config.yaml
num_hidden_layers: 12
hidden_size: 160
num_attention_heads: 8
num_key_value_heads: 8
head_dim: 32
intermediate_size: 640
vocab_size: 4096
hidden_act: "relu"
norm: "layernorm"
norm_place: "pre"
norm_eps: 1e-05
positions: "learned"
qk_norm: false
attn_scale: 0.177
bias: "all"
tie_word_embeddings: false
parallel_block: false
init: "normal"
init_std_qkv: 0.0488
init_std_o: 0.0606
init_std_up: 0.0698
init_std_down: 0.0698
optimizer: "muon_hyperball"
learning_rate: 0.0144
beta1: 0.95
weight_decay: 0.0
lr_head: 0.0153
max_grad_norm: 1.0
warmup_steps: 200
schedule: "wsd"
decay_fraction: 1.0
decay_shape: "linear"
final_lr_fraction: 0.0
batch_tokens: 131072
max_seq_len: 256
doc_mask: false
train_tokens: 404800000
max_steps: 3089
dataset: "wikipedia_en"
MLP neurons of a small language model. Each row is named by its layer, matrix (up: input weights) and neuron, and shows model dimensions 0-127. Each number is 128 + 24 x the weight over its row's rms, rounded and kept within 0 to 255.
After each neuron's rows, "fires on" lists the tokens most often at its 100 highest values on Wikipedia text that the model never trained on.

L9.up392 [108 134 100 124 128 116 137 193 149 155  77 139 107 162 107 108 124 145 143 101 145 147 133 123 103 128  96 124 138 135 117  89 145 107  96 107 136 179 190 130 141 116  85  81 107 115 136 106 161 159 160 135 135 129 145 129 108 159 134 105 140 107 129 126 143 114 128 101 111 143 141 172 136 134 146 138 115 109  97 156 169  95 134 113 134 118 153  97 108  97  95 108 149  94 136 124 142  84 142 141 111 115 146 138 143 104 119 147  99 138 166  87 176 127 132 152 110 111 188 125 118 146 122 127 135 140 136  76]
fires on: " M", "ic", " N", "n", "N", "i"

L8.up35 [153  63 141 103 119 111 146  88 138 123 149 144 107 139 120 123 155 128 102  91 154 101 169 106 146 148 162 124 153 146 126  84 170  99 146 109 119 145 101 160 141 159 165 118 104 155 146  94 149 145 133 134 141 175 153 144 108  93 152 127 134 133 100  93 149 132  89  61 122 117 143 120 107 113 113 139 110  99 117 120 162 161 127 142 150 100 152 124 146 165 140 127 124 124 146 137 114 114 162 158 107  86 124  92  79 113  93 104 122 146 137 126 128 107 107  83 149  97 101  89 123 128 141 112 181 142 112 129]
fires on: " |", "uk", " T", "ed", "-"

L4.up256 [103 145 135 137 161 140 144 109 143 133 155  62 132 123 122 131 144 136 137 172  86 145 164 172 120 119 158  93 128 128 120 131  97  97 123 132 138 125 109 137  90 107 122 126 123 110 129 118 161 150  83 113 159 135 134 117 105 100 127 105 113 145 124 144  64 127 103 148 140 107  92 120  97 153 130 140 142 110 146 120  84 136 118 130 123 161 157 138 131 158 145 187 124 110  91 116 111 190 114  99 132  95 115 109 141 127 152  87 144 126  98 170 118 111 159 133 137 197 140 128  86 133 145 158 166 136 102 143]
fires on: "olog", " det", " def", " exper", "rap", " et"

L4.up575 [104 150 119  77 161 142 151 115 150 115 168 118 106 135  86 116 118  99 146 142 109 125 125 112 130 128 170  66 127 125  89 125 144 157 116 107 159 133 120 104 141  97 146 159 157 124 121 118  62  94 153 142 117 135 133 143 103 143 167  80 106 121 119 168 117 144 139 115 133 140 161  99 127 145 145 132  94 120 134 120 155 170 100  92 125 155 124 105 124 128 119 113  90 122 130 111 190 117 121  95 106 145 151 142 102 137 128 151 119 143 137 151 139 154 134 114 118 143 127 178  99  98 137 128 155 141 160  96]
fires on: "s", "ind", "end", "re", "and", " make"

L2.up6 [132 135 158 128 114 131 151 109 116 172 121 110 109 133 134 129 134 163 126 128 106 122 183 176 140 172 133 120 123 136 108  81 145 170 145 115  62  66  88 156 111 150 150 150  50 145 170 145 132  80 118 130  96 139 127 159 130 137 156 173 111 118 138 197 173 136 154 120 138  85 144 110  94 135 104 103 106 110 135  96 128 130 131 136  93 163 153 125 127 145 152  98 136 112 165 103 109 136 154 110 127 126 103 165  99 120 135 136 116 127 138 160 103 138 122 135 130 141 139 146 114  97 127 108 158 128 171 136]
fires on: " And", "ark", " name", " Christian", "ass", " Andrew"

L4.up138 [103 101 188 154 159  96 132  99 119 166  73  89 160 115 112 130 113 129 164 130  47 126 101 115 152 136 122 132 100  97 116 175 128  88 154 105 155 130 148 145 130 110 150 109 112 144 117 105 140 150 133 144 138 132 115  63 147 141 100 157 185 152 161 112 116 102 104 136 112 142 152  98  98 121 121 152 153 162 151 101 121  85 111 157 108 132 115 157 137 147 140 128 139 114 114  84 128 154 139 108 158 134 149 139 165 170 118 127 127 165  92 167 115 140 103 101 141 164 120  97  87 113 103 129 149 125 149  76]
fires on: "al", " Sant", "aper", " Racing", "sy"

L4.up519 [111 134 166  80 105 136 141 121 149 124 101 105 163  99 153 134 132 116 144  89 107 113 100 157 111 103 174 129 147 136 127 121 124 101 104 124 159 152 136 111 141 102 135 136 114  97 132 157 124 133 169 127 111 147 136 134  78 111 143 164 103 124 129 141 124 123  78 185 141 111 154 131  72 111 180 168 101 137  90 115 169 124 114 117 102 116 158  90 140 130 147 126 120 147 148 116 136 104 144 127 152 161 130 139 155 119 149 130 110 144 123  99 133 104 123 123 135 109 148 116 136  96 103  92  98 151 150 117]
fires on: "ol", "ion", " by", "ly", "in", "ands"

L9.up212 [122  88 144  98  67 118 145 129 164  97 116 122  95 133 130 133 128 140 130 107 122 147 147 142 151 122  99 123  65  96 128 168 148 137 110 116 136 107 102 128 181 129 162 141 113 116 162 106 134 127 146 109 152 125  98 139 120 148 115 129 154 148 126 111 148 125 164 137 152 108 104 153  98 127 117  86 103 104 144 160 110 126 164  57 106 131 108 181 112 150 125  95 110 147  92 126 102 107 113 110 134 165 141 111 154 126 116 127 131 173 109 132 139 165 118 144 103 167 178 155 164 115  77 134 170  96 111 123]
fires on: ";", "ar", "l", "al", "alt"

L6.up205 [116 111 190 134 118 122 146 157 141  98 123 107 136 139 119  85 117 141 158 133  97 106 100 131 158 136 122 152 149 122 159 119 143  88 155 157 113 125 138 171 130 114 156 105 118 186  94 110 163 157  76 126 133 133 135 136  90 104 143  96 154 138 128 132 150 148 137 115 141 114 158 117 152 167  98 121 113 127 129 119 144 125  75 129 108 141  84 119 109 156  74 139  88 124  98  98 137 114 115 125 115 100 118 143 105 183 145 128 117 181 144 142 134 114 142 172 166 119 145  83  93 137 103 175 128 153 119 111]
fires on: " ", " sh", "\n", "-", "ent"

L2.up132 [119 134 152 123 135 106 139 155 131 141 120  88 142 136 153 111 124 146 109 118  96 164 149 134 182 104 132 136 136  99 111 135 168 136 143 133  81 104 119  92 143 102 109 155 106 119 140 126 127  69  90 116 148  91 114 154 110 135 101 116 120  93 120 103 132 107 155 112 149 114  93 120 120 135 123  82 131 113 134 147 149  91 155 128 105 122 116 168 133 152 121 131 126 114 166 102  98 107 190  86 149 114 159 132 142  92 149 148 102 139 121 153 118 130 125 118 142 136 128 162 135 105 143  94 131 161 125 178]
fires on: "AR", " cent", " Ar", " control", "oir"

L2.up593 [121 168 118  97 141 115 158 139 138 166 139 136 192  93  99 161  92  95  81 118 146 103 147 131 135  98 122 130  76 106  81 126  69 143 159 126 110 119 133 126 154 109 112 133  91 146 101 115 165 104 163 150 156 132 167 137  85 126 163 136 161 139 111 139 159 142  98 133 114 117 111 125 136 165  88 118 123 130 107 158 129 129 146 142 155 109  93 152 124 141 120 179 145 149 139  99 129 133 174 105  91 115 169 136 135 101 114 108 161 120 131 124 137 159 134 105 146 160  99 147 123 153 124 133 151 106 111 125]
fires on: ".", "\n", " who", " but", " that", " until"

L2.up109 [116 127 135 128 116 142 109 101 135 111 157 121  97 184 131 160 139  75 134 106 121 155 112 109 166 131 142 162 152  82 118 135 126 169 104  90 123  92 121  69 166 146 111 122 142 132 136 110 131 119 162 116 147 104 127 124 125  96 173 142 121 110 154 141 101  72 105 164 169 127 117  99 153 108 136 126 121  77 157 146 117 160 123 140 122 165 101 104 141 112 104 102 132 104 115 174 155  86 119 184 145 174 130 123  96 158 153 100 149 150 155 118 125 108 133 124 114 137  61 114 144 119 170 111 106 138 132  98]
fires on: "'", ",", " election", " across", "ired"

L4.up396 [126 151 149 133 133 153 113 121 134 113 158 139  91 154 169 123 132  86 134 122  95 150  96 174 109 145 141 112  91  88 126 137 145 131 155 110  95 146 121 122 137 141 127 157 136 133 153  73 140 104 153 150 153 148 154 101 169 146 143 141 156 110 115 136 111 183 145 130 133 128 106 111 122  83 115 171  78 121 137 134 122 113 136  98 188  85 102 155 147 155  66 114 139 128  90  82  98 130  98 184 130 122 164 155 114  77 142 149 104 145 100 121 153 102 131 122 136 143 148 118 145 124 141 109 148 124 129 113]
fires on: " /", " named", " as", "ated", "od"

L2.up141 [142 137 145 150 106 106 143 142 125  44 157 112 152 104 128 146 133 132  91 156 150 144 148 135 115 138 126 110 109 143  88 122 146 130 135 115 127 191  71 162 102  91 105 136 128 145 177 165 111 119 151  99 122 135 134 160 133 104 149 179 156 101 115 129  87 128 117 123 105 106 146 134 148 129 146 125 143 144 118  99 137  99 121 145 110 142 122 134 165 114 134 107 108 130 118  83 104 115  93 147 138 117 127 144 150  76 150 173 143 149 145 132 150 129 113 159 119 108 133 130 137 124 187 145 141 132 124 107]
fires on: " capt", " German", " due", " Arab", "ely"

L6.up167 [165 125 116 138 121 124 117 112 136 180 123 134 153 157 106 171 105 134 130 123 151 125 147 133 129 123  73 125 130 197 112 137 115 124 110 117 118 146 148 126 150 153 145 142 138 114 129 107 110 131 154 136 113 136 150 150  97  84 105  96 119 169 120  85 154  88 114 106 107 105 187 143  83 129 116 139 126 112  85 122 124  91 157 127 155 114 154 105 130 148 187 101 131 144 119 113 154 126 143  74 117 167 150 127 125 128 169 147 125 105 139 151 175 100 131 128 150 112 119 119 121 140 128 143 129 119 136  67]
fires on: "uk", "z", "'", "y", "iz", "sy"

L2.up377 [122 149 130 131 129 152 154 112 118  87 129 103 128  87 109 160 108 119 152 126 147 126 160 151  93 128 110 155 148 111 144 128 130 141 101 135 137 135 152 125  98 156  97 166 132 142 148  92 123 126 130 114 128 109 118 125  31  82 162 147 146 132 148 163  81 117 108  78 185 114 119 110 131 152 106  97 125 159 110 166 128 155 146 144 132 120 124 121 122 154 121 165  89 159  99  85 134  73 132  54 103 143 154 123 128 122 126 134  82 140  89  99 113 122 132 124 134 109 175 137 123 148 139 129 157  91 145 136]
fires on: "-", " dis", "ash", " Mass"

L4.up286 [ 60 137 120 133 151 146 155 155 110 202 105 124 115 143 141 138 109 150 144 106 129 113 109 126 127  97 144 109 192 150 127 102  96 111  99 176 142 104 136 110 107 121 109 158 146  91 113 151 104 112 154 134 105 148 150  91  93  80 132 158 107 118 124 102  84 114 123 150 114 177 106 150 138 129 138  97 143 101 170 116 165 110 133 137  95 117 163  97  99  77 149 136 125 132  98 172 121 139 145 148 119 111 152 100 134 133 104 113 125 115 143 162  95 122 125 146 111 121 130 113 103 137 141 146 135 138  83  59]
fires on: "i", "(", "ue", "ine", "hen", "is"

L6.up438 [119 134 173 121 118 109 120 142  95 146 174 151 120 134  93 152 126 155 150 153 160 133  83 126 157  84 151 145 127 155 125 142  83  52 165 122 120 171 165 117 121 127 126 125 139 149 159  95 100 149  80 150 120 112 129 143 119 133 128 112 131 160 125 159 119 143  92 147 105 120 121 172 110 130 113  99  80 107 168  80 162 154 142 115  91 110 107 158 105 101 126 107 151 108  98 166 111 150 102 108 116 112 114 140 158 143 106 140 127 125 120 155 107 142 155 158 129 142 153 122 133 167 131 113  93 117 106 143]
fires on: "unn", " =", " (", "ug", "end", "-"

L8.up15 [ 83 142  97 146 117 135 110 172 148  92 115 127 111 153 106 143  97 116 110  93 118 133 144 107 133 138 115 130 101 127 135 139 118 115 124 138 102 156 141 171 130 164 104 117 169  93 116  77  86 152 130 129  95  77 118 136 105 186 140 165 120 110 198 152 130 114  76 135  68 127  79 137 169 119 136 121  88 149 139 143 160 107 131 146 131  92  88 112 132 139 131 100 144 126 148 135 128 131 145 129 108 133 106 121 100 133 141 105 102 144  88 134 107 155 101  92 141 105 113 160 139 145 128 127 118 130 114  89]
fires on: "an", " N", " J", "ick", " Van", "ic"

L2.up503 [134 137 140 117 148 141 128 138 121 195 142 104 140 130  93 128 140 134 114 160 145 125 143 106 110  90 118 115 156 176 125 102 153 134 121 148 140 137 103 133 128  96 160 107 109 150 169 102 109  68 112 131 131 157 164 121 120 142 181 151 144 140 135  92 137 159 112 101 157 135 120 133 140 131 126 105 162 143 144 134 135 122 149 102 123 121 148 155 145 145 159 118 153 132 124 130 130  95 163 115 119  84 144 113  83 103 150  99 166 110 110 114 155 129 131 144 123  86 117 131 105  85 159 109 110 168  98  85]
fires on: " sign", " up", " init", "|---|---|---|---", " once"

L2.up560 [108 109 164 142  84 106 151 122 128 135 129 149 154 132 122 126 134  71 193 119  97 158 147 123  74 109 118 114 128 127 104 116 119  90 122 153  84 144 167 132 139  70 136 155  93 156 120 144 155 108 135 115 106 179 136 132 150 164 137 144 151 140 145 132 156 159 122 148 124 127 130 110 113 124 159 106 105 128 115 142 116 109 147 144 124 106 127 144 120 167 118 109 126 157  97 107  87 101  78 126 120  87 109 108 139 126 167  75 118 120 118 155 196 133 122 145 134 149  94 130 135 106 157 117 109 112 106 148]
fires on: " River", " population", " hand", " number", " front"

L9.up635 [143 108 131 169 100 167 105 148 118  86 124 114 141 121 115 148 110 153 105 100 169 138 130 157 186 156 112  91 155 175 182 106 130 111 117 166 119 104 143 154 144 103 110  95 140 113 147 137 105 153 130 130 151 138 110 130 100 127 168  91 188 141 121  99 124 131  97 127 127 114  81 134  93 130 112 142 141 129 161 106 131 108 130 110 118 118 169 116 100 117 109  99 113 144 143 113 166 109 125 131 113 158  96 129 112 156 115 133 151 101 127 123 139 119 115 103  89 152 125 122 181  67 150 155 137 184 140 144]
fires on: " can", " le", " sh", " could", " may", " g"

L2.up182 [114 166 129 102 151 145 142 148  89 128 117 137 133 127 142 106 135  95 145 109  99 125 138 172 167 107 109 109  65 137 115 122  75 166  70 101 135 154 157 117  92 150 126 132 123  89 107 136 117 181 102 141 145 143 162 131 125 129 107 139 176 123 151  90  79 136 168 100 116  89 132 116 128 151  81 113 159  88  85 128 112  98 146 164 101 133 153 126 109 131 100  90 154 104 125 104  88 116 151 133 117 140 124 156 134 113 125 115 102 148 105 148 125  99 185 134 115 122 126 165 128 148 142 105 143 110 131 118]
fires on: " j", "ene", "ren", "its", " along"

L2.up259 [104 125 121 123 139 141 119 121 154 123 105 111 160 114 140 135 137 130  91 137 136 184 111 100  60 174 139 107 143 176 167 136 161 100 101 163 129 108  90 119 135 156 135 165 136 128 118 131 109 104 131 133 111 106  73 166 115 105 111 129 162  72  91 129  85 142 166 198 148 104 117 150 130 133 120 134  74 161  99  95 131 103 121 126 111 142 155  79 119 141 154 112 152 152 133 143 149 146 146 147 143 163 180 101 110  93 107 143  95 116 118  97 133  95 147 122 158 123  96 108 142 134 113  99 152 134 125 154]
fires on: " Post", " career", " need", " v", " hold", " count"

L9.up423 [129 164 146 147  91 106  93 135 103 105 149 132  76 105  99  75 110 185 107 144 122 123 144 142 129  92 145 127 114 156 123 172 119 123 139 115  90  91 124 151 146  84 124  98 156  90 141 120 163 164 156 130  92 142 141 132 111 133 117 104 122 136 110 105  91 100 107 122 134 101 147 162 158 132 139 175  96  98 123 110  96 142 146 160 129 118 152 103 150 121 146  92 154 143 122 118 135 115 101 130 161 153 117 148 102 134 169 153 136 155  91 109 162 121 133 105 161 137 144 131 141 179 139 145 168  94 135 179]
fires on: " ", " a", " S", " A"

L9.up39 [113 112 149 158  65 112 181 181 106  64 126 122 168 130 148 136 126 131 126  79 156 126 103 135 123 121 119  91 114 130 153 116 143 152 139 115 127 147 105 112 134 150 127  98 147 153 121 117 166 146 115 157 185 119 135 123 133 153 121 148  86 116 128  90 160 126 133 100 136 137 124 131 118 137 158 112 139 105 156 113 103  81  92 124 121 135 186 136 120 150 139 112 149 124 124 135 166  48 110 128 118 120 115 146 106 122 107  91  90 129 113 143  90 150 173 135 128 135 154 117 128 143 124  96 128 148 109 145]
fires on: " to", "r", " with", "1", " direct"

L2.up236 [173 123 165 136 136 109 130 100 130 161 121  80 162  76 136  84  80 164 142 134 133 115 144 110 150 149 106 141 133 143  77 106 140 150 103 103 101  94 156 121 122 139 162 101 110 182 132 137 151 166 103 147 155 169 119 134 133 138  94 117 136 167 142 133  85 105 148 133 131 109 134 145  90 118 130 119 122 138 122 155 133 177 135 173 127 127 138 121 154  93 122 114 118 110 135 133 156  97 130  95 163 103  77 165 117 135 131 147 126 151 140 118  96 107  87 121 141 162 147 118 140 121 101 140 147 115 114  74]
fires on: "qu", "ange", "omet", "te", "ould", " Army"

L6.up319 [118 149  88 130 145 157 114 135 143 137 152 111 105 151 134 127 101 143 115 155 129 138 175 119 130  99 121 115  86 135 117  90 132 146 127 136  93 144 121 191 155 133 119 139 170 169 128 126 112 108 132 155 153 108 133 128  95 126 175 123 126 119 170 128  79 131  92 107 128 157  72 144 141 136  88 132 148 173  92 130 110 119  92 115 160 170 157 127 172 147  94 176 129 129 101 134 100 123 119 108 156 105 156 115  62 123 100 160 135 110 118 115 112  89 146 117 107 154 106 156 142 124 155  94 123 120 136 163]
fires on: " r", "st", " met", "er", "|---|---|---|", "an"

L9.up499 [102 182 119 138 168 145 149 152 121 114  96 108 134 114 120 143 133 147 169 124 123 139 138 106 114 175 119 140  98 158 148 124 135 161 105  98  98  95 144 171  91 120  57 139 103 144 135 148 124  85 135 108 153 108 111  77 112 116 139 109  83  92 136 148 134 104 117 144 143  96 131 108 144 146 114 108 150  96 177 136 145 137 123 139 138 191 127 137 159 153 100  86 108 151 100 137 106 126 112 117 118 165 122 123 135 126  95 131 147 140 116 111 119 158  90 171 101 125 165 116 131 116 166 131 151 123 109 147]
fires on: " br", " Gl", " Br", " sw", " reb", " \""

L2.up203 [106 142 108 106 133 153 142 115 137  98 108 169 174 119 115 174 125 109 131 145 110 167 112 155 131  98 122 151 129 133 126 158 141 114 121 103 132 128  88 149 104  92 209 135 130 140 133 134 124 134 150 116  81 140 111 114  96  97 123 121 135 160 118 114 154 125 117 108 139 121 141 146  93 115 151 145 143 115  95 118 150 119  85 118 187  80 113 132 131 100 117 143 130 144 142 127 112 126 134 124 120 160 139  95  81 161  57 131 105  95 128 115 113 104  78 125 121 148 117  96 150 125 179  97 134 144 131 143]
fires on: " arch", " war", " impro", " int", " occ"

L2.up283 [127 155 132 132  79 114 134 148  88 112 123 151 105 161 114  86 133 116 162 149 135  97 127 108 140  83 148 157 126 109 110  92  86 149 157  72  93 150 115 171 103 104 121 158 100 120 170 149 101 127 143 117 135 123 140 154 119 117 117  83 127 101 134  94 165 130 149 143 117 100 157  97 101 154 137  78 130 141  83 169 111 150 165 162 110  92 126 110 142 137 137 140 147 137 172 176 167 123 148 104 142 121 135 179 104 150 152 127 160 125  89 144 126 166 137 166 139 131 152 149 125 141 150 161 105 114 136 124]
fires on: " ===", "ification", "rug", " Out", "estival", " event"

L2.up153 [111 179 164 149  95 112 161 127 145 125 122 145 111 124 133 123 114 150 153 143 110 154 151 161 142 160 171 103 154 152 101  96 119 132 113 140 166 149 149  81 120 132  96 108 120 147 147 123 117  97 128 132 153 103 141 155  86 123 124 178 108  99 111  49 133 131 131 156 130 141  85 124 142 146 107 131 163  71 125 124 126 148  63 155 111 119 172 120 149 138 118 126 133 123 122 158 127  85 132 149  89 128 149 128 130 115 122 138  99 144 109 130 143 123 125 168  95 104 123  98 100 162 111  88 110 132 137 137]
fires on: ":", " down", "oor"

L4.up615 [114 112 123 115 163 115 158 143 134 139 117  96 133 150 138 114 139 109 126 112  99 118 119 163 134 148 138 106 171 109 143 105  80 105 122 136 122 127 175 119 149  93 145 101  74 124 148 127 123  88 144 112  93  95 182 144 110 133 144 142 140 182 116 129 110 149 104 170 132 165 136 106 111 141  77 133 140 118 113 142 129 117 105 140 121  93 132  90 111 113 122 172 139 115 144 138 154 163 123 159 126 115 176 135  83 159 102 182 147  74 113 111 120 127 146 128 125 107 120  74 132 146  90 147 147 116 148  92]
fires on: "or", "en", "et", "pen", "te", " Met"

L8.up471 [118 128 150 132 131 107 143 116 152 107 125 113  82  89  95  76 106 138 121 134  93 187 173 138  92 124 137  65 148 149 134 150 143  92 200 113 112 165 188 122 150 127 122 114 120 151 146  93  82 140 132 122 148  86 140 129  88 118 110 113 130 157 166 153 121 103 135 135 113 125 136 140 115 173 106 172 146 128 144 117 114 102 178 112 107 133 148 140 115 169 111 172 104 127 135 136 122 148 165 113 132 156 112 109 104 147 109 168 114 147 134 164 119 168 128 124 129 130 148 110 137 155 138 117 157 143 147 122]
fires on: "qu", " Y", " Ch", " aff", " K"

L2.up573 [139 153 144 107 132 117 123 152 118 180 104 134 175 109 118 171 155 113 109  69 104  94  80 108 102 105 138 148 133 136  91 112 113 115 119 155 110  97 186 139 138 116 137 147 131 140 146 132 126 149 146 148 131 134 130  57 129 138 135 156 116 157 132 133 136 153 144 107 118  93 166 148 118 134  97  97 118 144 125 111 135 125 133 141 164  97  74 140 114 140 116 144 141 151 120 102 130 154 119 114 136 162 177 127 141 149 117 183  79 128 144 102 122 152 137 139 138 158 121 121 118 145 124 145 128 129 174 158]
fires on: "-", "===", "\n", "=="

L6.up191 [ 96 121 132 161  95 115 116 104 146 110 124 143 107 120 135  91 112 143 110 147 164 124 170 158 126  97  89 134 129 115 114 107  96 181 109 184 170 118 110 127 127 157 110 169 148 130 141 150 108 109 149 116 142  97 115 126 141  95 121 133 154 118 136 114 129 136 126 127 114 104 157 139 102 168 107 135 161 117 158 121 133 120  94  85  99  96 111 135 130 110 131 126 119  80 120 141 141  87 116 105 138 161 140  93  87 100 107 157 117 198 127 145 136 145 121 138 112 131 174 144  84 198 114 147 180 108 113  75]
fires on: ":", ".", "ign", "du"

L2.up152 [114 105 139 136 123  98 159 125 158 119 112  95 145 122 122  76 149 103 139 121 131 137  93 165 105 135 161 153 119 145 147 124 141 138  92 160 122 142 191 124  82 123 153 178 109  88 152 129  96 138 135 131 104 163 134 171  86 110 143 116 107 127 121 116  98 143 104 141  86 128 133 127 141 146 137 181 131 131 127 137 130 115 129 146 121 121 136 108  99 115 129 120 132 142 117 113  96 114  81 131 123 191 184 182 169 120 128 168 130 127 110 132 156 139 130 168  93 117 140  91 139 102  99 157  98  81 130 117]
fires on: ".", " by", "\"", " By", " mat"

L9.up531 [ 88 120 122 130 186  56 138 164 112 116 132 150  93 137 114 164 143  92 123 113 127 116 106 182 124 163 168 135 120  97 153 132 108 134  88  89  85 152 111 140 176 139 114 116 171  96  94 107  76 118 121 186 116 140 104 134 121 140 146 118 102 122 160 147  88 133 122 119 149  72 119 161 103 128 123 147 131 139  68 143 152 144 137 149 142 149 101 128 165 151 122 135 149 156 111 115 150 139 144 128 151 106 116 119 150 150  87 125 163 115 116  93 131 118 135 116 130 132 116 135 108 138 122 146 151 142 164 158]
fires on: " an", " le", " m", " cle", " dem"

L2.up271 [107 132 109  99 151 125 137 128 156 146 155 146 124  97 120 126 116 148 121 107 149 149 160  86 112 129 172 112 175 105 130 115 142 102 161 153 139 154  81 154 116  89 149  90 162 112 115 161 164 104 132  99  81  77  74  99 173 137 181  55 122 130 135 138 143 173 106 124  99 140 147 135 140 106 161  98 123 104 129 133 125  85 109 138 156  93 151 112 102 129 160 119 149 183 124 136 114 123 106 151 115  99 117 136 104 132 134 136 140 120 135 117 103 137 119 113 129 115 150 123 116 124 153 131 151 138 169 144]
fires on: " director", " need", " writ", " president", " Award", " past"

L6.up341 [143 126 122 128 156  49 154 121 105  79 172 132 140 142  81 106 102  69 144 109 169 130 118 126 119 133 103 138 110 152 126 152 142  84 181 152 138 118 147 158 148 134 135 129 111 118 129 155  97 122 148 124 136 143 105 113 114 108 145 112 172 121  98  99 140 143 133  87  87 138 160 128 137 153 147  80 135  97 124  88 164 102 110 116 117  98 118  68 107 156 118 100 115 135 109 119 107 136 126 142 114 159 169 149 167  92 137 142 131 169  94 136 151 130 112 138 163 155 152 148  76  82 124 129 135 157 143 117]
fires on: " (", "B", "born", "C", " mi", "P"

L2.up378 [119 120  98  84  75 105 110 131 121 142 116 121 114 114  94 114  60 132 110 158  92 185 159 141 115 110 172 123 114 134 151 115 154 164 128 134 137  93 127 133 159 102 137 104 123 125 110 146 166 104 129 108 126 143 167 150 102 125 139 137 121 118 146 133 160 119 159 101 147 127 138 133 152 150 140 131 145 181 127 156 156  97 107 102 104 140 110 154 126 135 128  94 106 112 115  93 107  84 143 126  87 131 147 110 130 124 139 163 154  94 158  68 123 139 120 136 112 153 161 107 103 144 118 118 127 122 157 154]
fires on: " of", " en", " conc", " col", "sp", "als"

L9.up264 [125 139 161 128 128 162 109 125 178 137 121 164 135  92 143 155 148 137 115 102 144  96 137 153 126 135 157  97  93 125 146 131 139 151  75 127 156 152 154 152 144 125 128  92 152 176 126  73 110 133 104 139 170  80 145 132 119 116 183 137 107 119 127 135  80 137 102 140 122 139 153 119 165 140 103 163 106 116  87 123 140  95 120 173 125 142 121 142 131 130 126 115 139 171 121 151 135 134 154 116 121 162 142 122 117 133 118 124 135 132 138 144  98 131 138  85 111 125 117 121  91 129 147 116 141  99 118 101]
fires on: " K", " R", " an", " the", " M", " L"

L8.up117 [106 122 132 104  98 152 141 146 122 136 169 127  83 136 137  93 117 146 119 139 109 126 119 116 105 139 149 120 119 121 131 132 162 138 141 117 138 133 116 141 101 115 134 143 118 104 133 138 133 110 133 122 129 106 107 123 100 145  97 130  88 157 183 131 159 127 135 115  77 128 104 111  86 121 130 110 137 100 138 138 137 104 146 153 139 111 124 135 123 172 112 195 149 143 143 149 113 155 152 114 159 129 122 152  91 140 127 125 135 151 129 115  92  92 172  97 128 128 138 122 148 151 129 146 157 153 154 157]
fires on: " ex", "7", " tw", " rel", " l"

L9.up60 [142 144 123 149 142  39 142 129 198  96  81 124  95 141 114 142 117 161 140 162 161 137 101 128 163 126 104 108 113 112 107 135 126 153 115 129 131 155  70 138  76 147 115 128 112 153 147 139  93 130 180 143 134 115 143 153 101 111 135 124 108 116 146 140  94  92 142 145 130 161 114 127 152 163 139  90  99 115 136 110 102 112 130 141 158 135 137 138 119 113 136 109 135 106 147 153 166  93  83 129 131 152 147 143 117 129 122 150 128 168 126 149 126 135 132 128 194 147 104 119 120 149 140 137  98 146 140 134]
fires on: " An", " on", " an", "ran", "An", "|"

L6.up332 [179 112 122  90 143 103 139 157 164 106 156  83 124 138 117 104 121 153 115 113 168 139 143 168  90 165 118 108 139 134 110 105 149 135 113 133 120 128  83 127 147 139 128 111 146 143 144 113 174 146 102 118 169 151 156 128 131 141 128 105 104 134 138 125 137 149 142  76 128  97 157 123  97 140 133 172 133 146 107 146 100 150 103 133 132  99 121 116 114 154 138 107  91 142 121 159 129 113 147 123 134  95 110  95 124 161  62 103 166 138 110 179 113 137 111 140 143 108 128 136 140 156 153 151 106 142  85 133]
fires on: " ", "il", "6", "4", "d"

L6.up379 [113 116 151 103 151 122 162 167 148 114  88 130 127 153 147 119 137 140 165 126 116 116 148 172 117 106 101 134 126 122 134 103 155 149 138 154 134 151 173 122  85 156  83 118 115 109 145 130 126  95 179 141 121 141 140 100 112 167 154 121 134 150 127 146 117 128 111 126 149 141 100 132  64 137 113  85 134 145 137 124 121 168  94 121 111  92 138 129 155 136  96 152  89 101 103 149 143 123 142 105 106  71 116 123 140 124 136  92 111 122 135 153 112 101 103 139 122 133 106 113  81 114 101 165 166 108 137 137]
fires on: "b", "ov", "o", "eb", "un"

L6.up480 [150 121  87 115 117 168 106 124 176 137 144  98 117 139 103 144  99 129 125 172 134 101 143 133 165 176 126 152 100 149 104 141 123 174  85 134 101 123 117 117 130  99 138  95 131 157 105  90 120 129 147 124 153 101 150 141 106 150 162  98 119  87  70 117  95 149 136 138 130 126 165 126 112 139 163 156 167 106 131 145 117 121 145 154 124 126  93 115  95 123 143 131 179 153 116 115 137 156  96  56 148 115 159 154 125 103  99 143 131  90 144 169 133 149 129 158 132 103 169 121 153 153 115 119 159 115 108 116]
fires on: ",", "at", " mat", " ", "op", "é"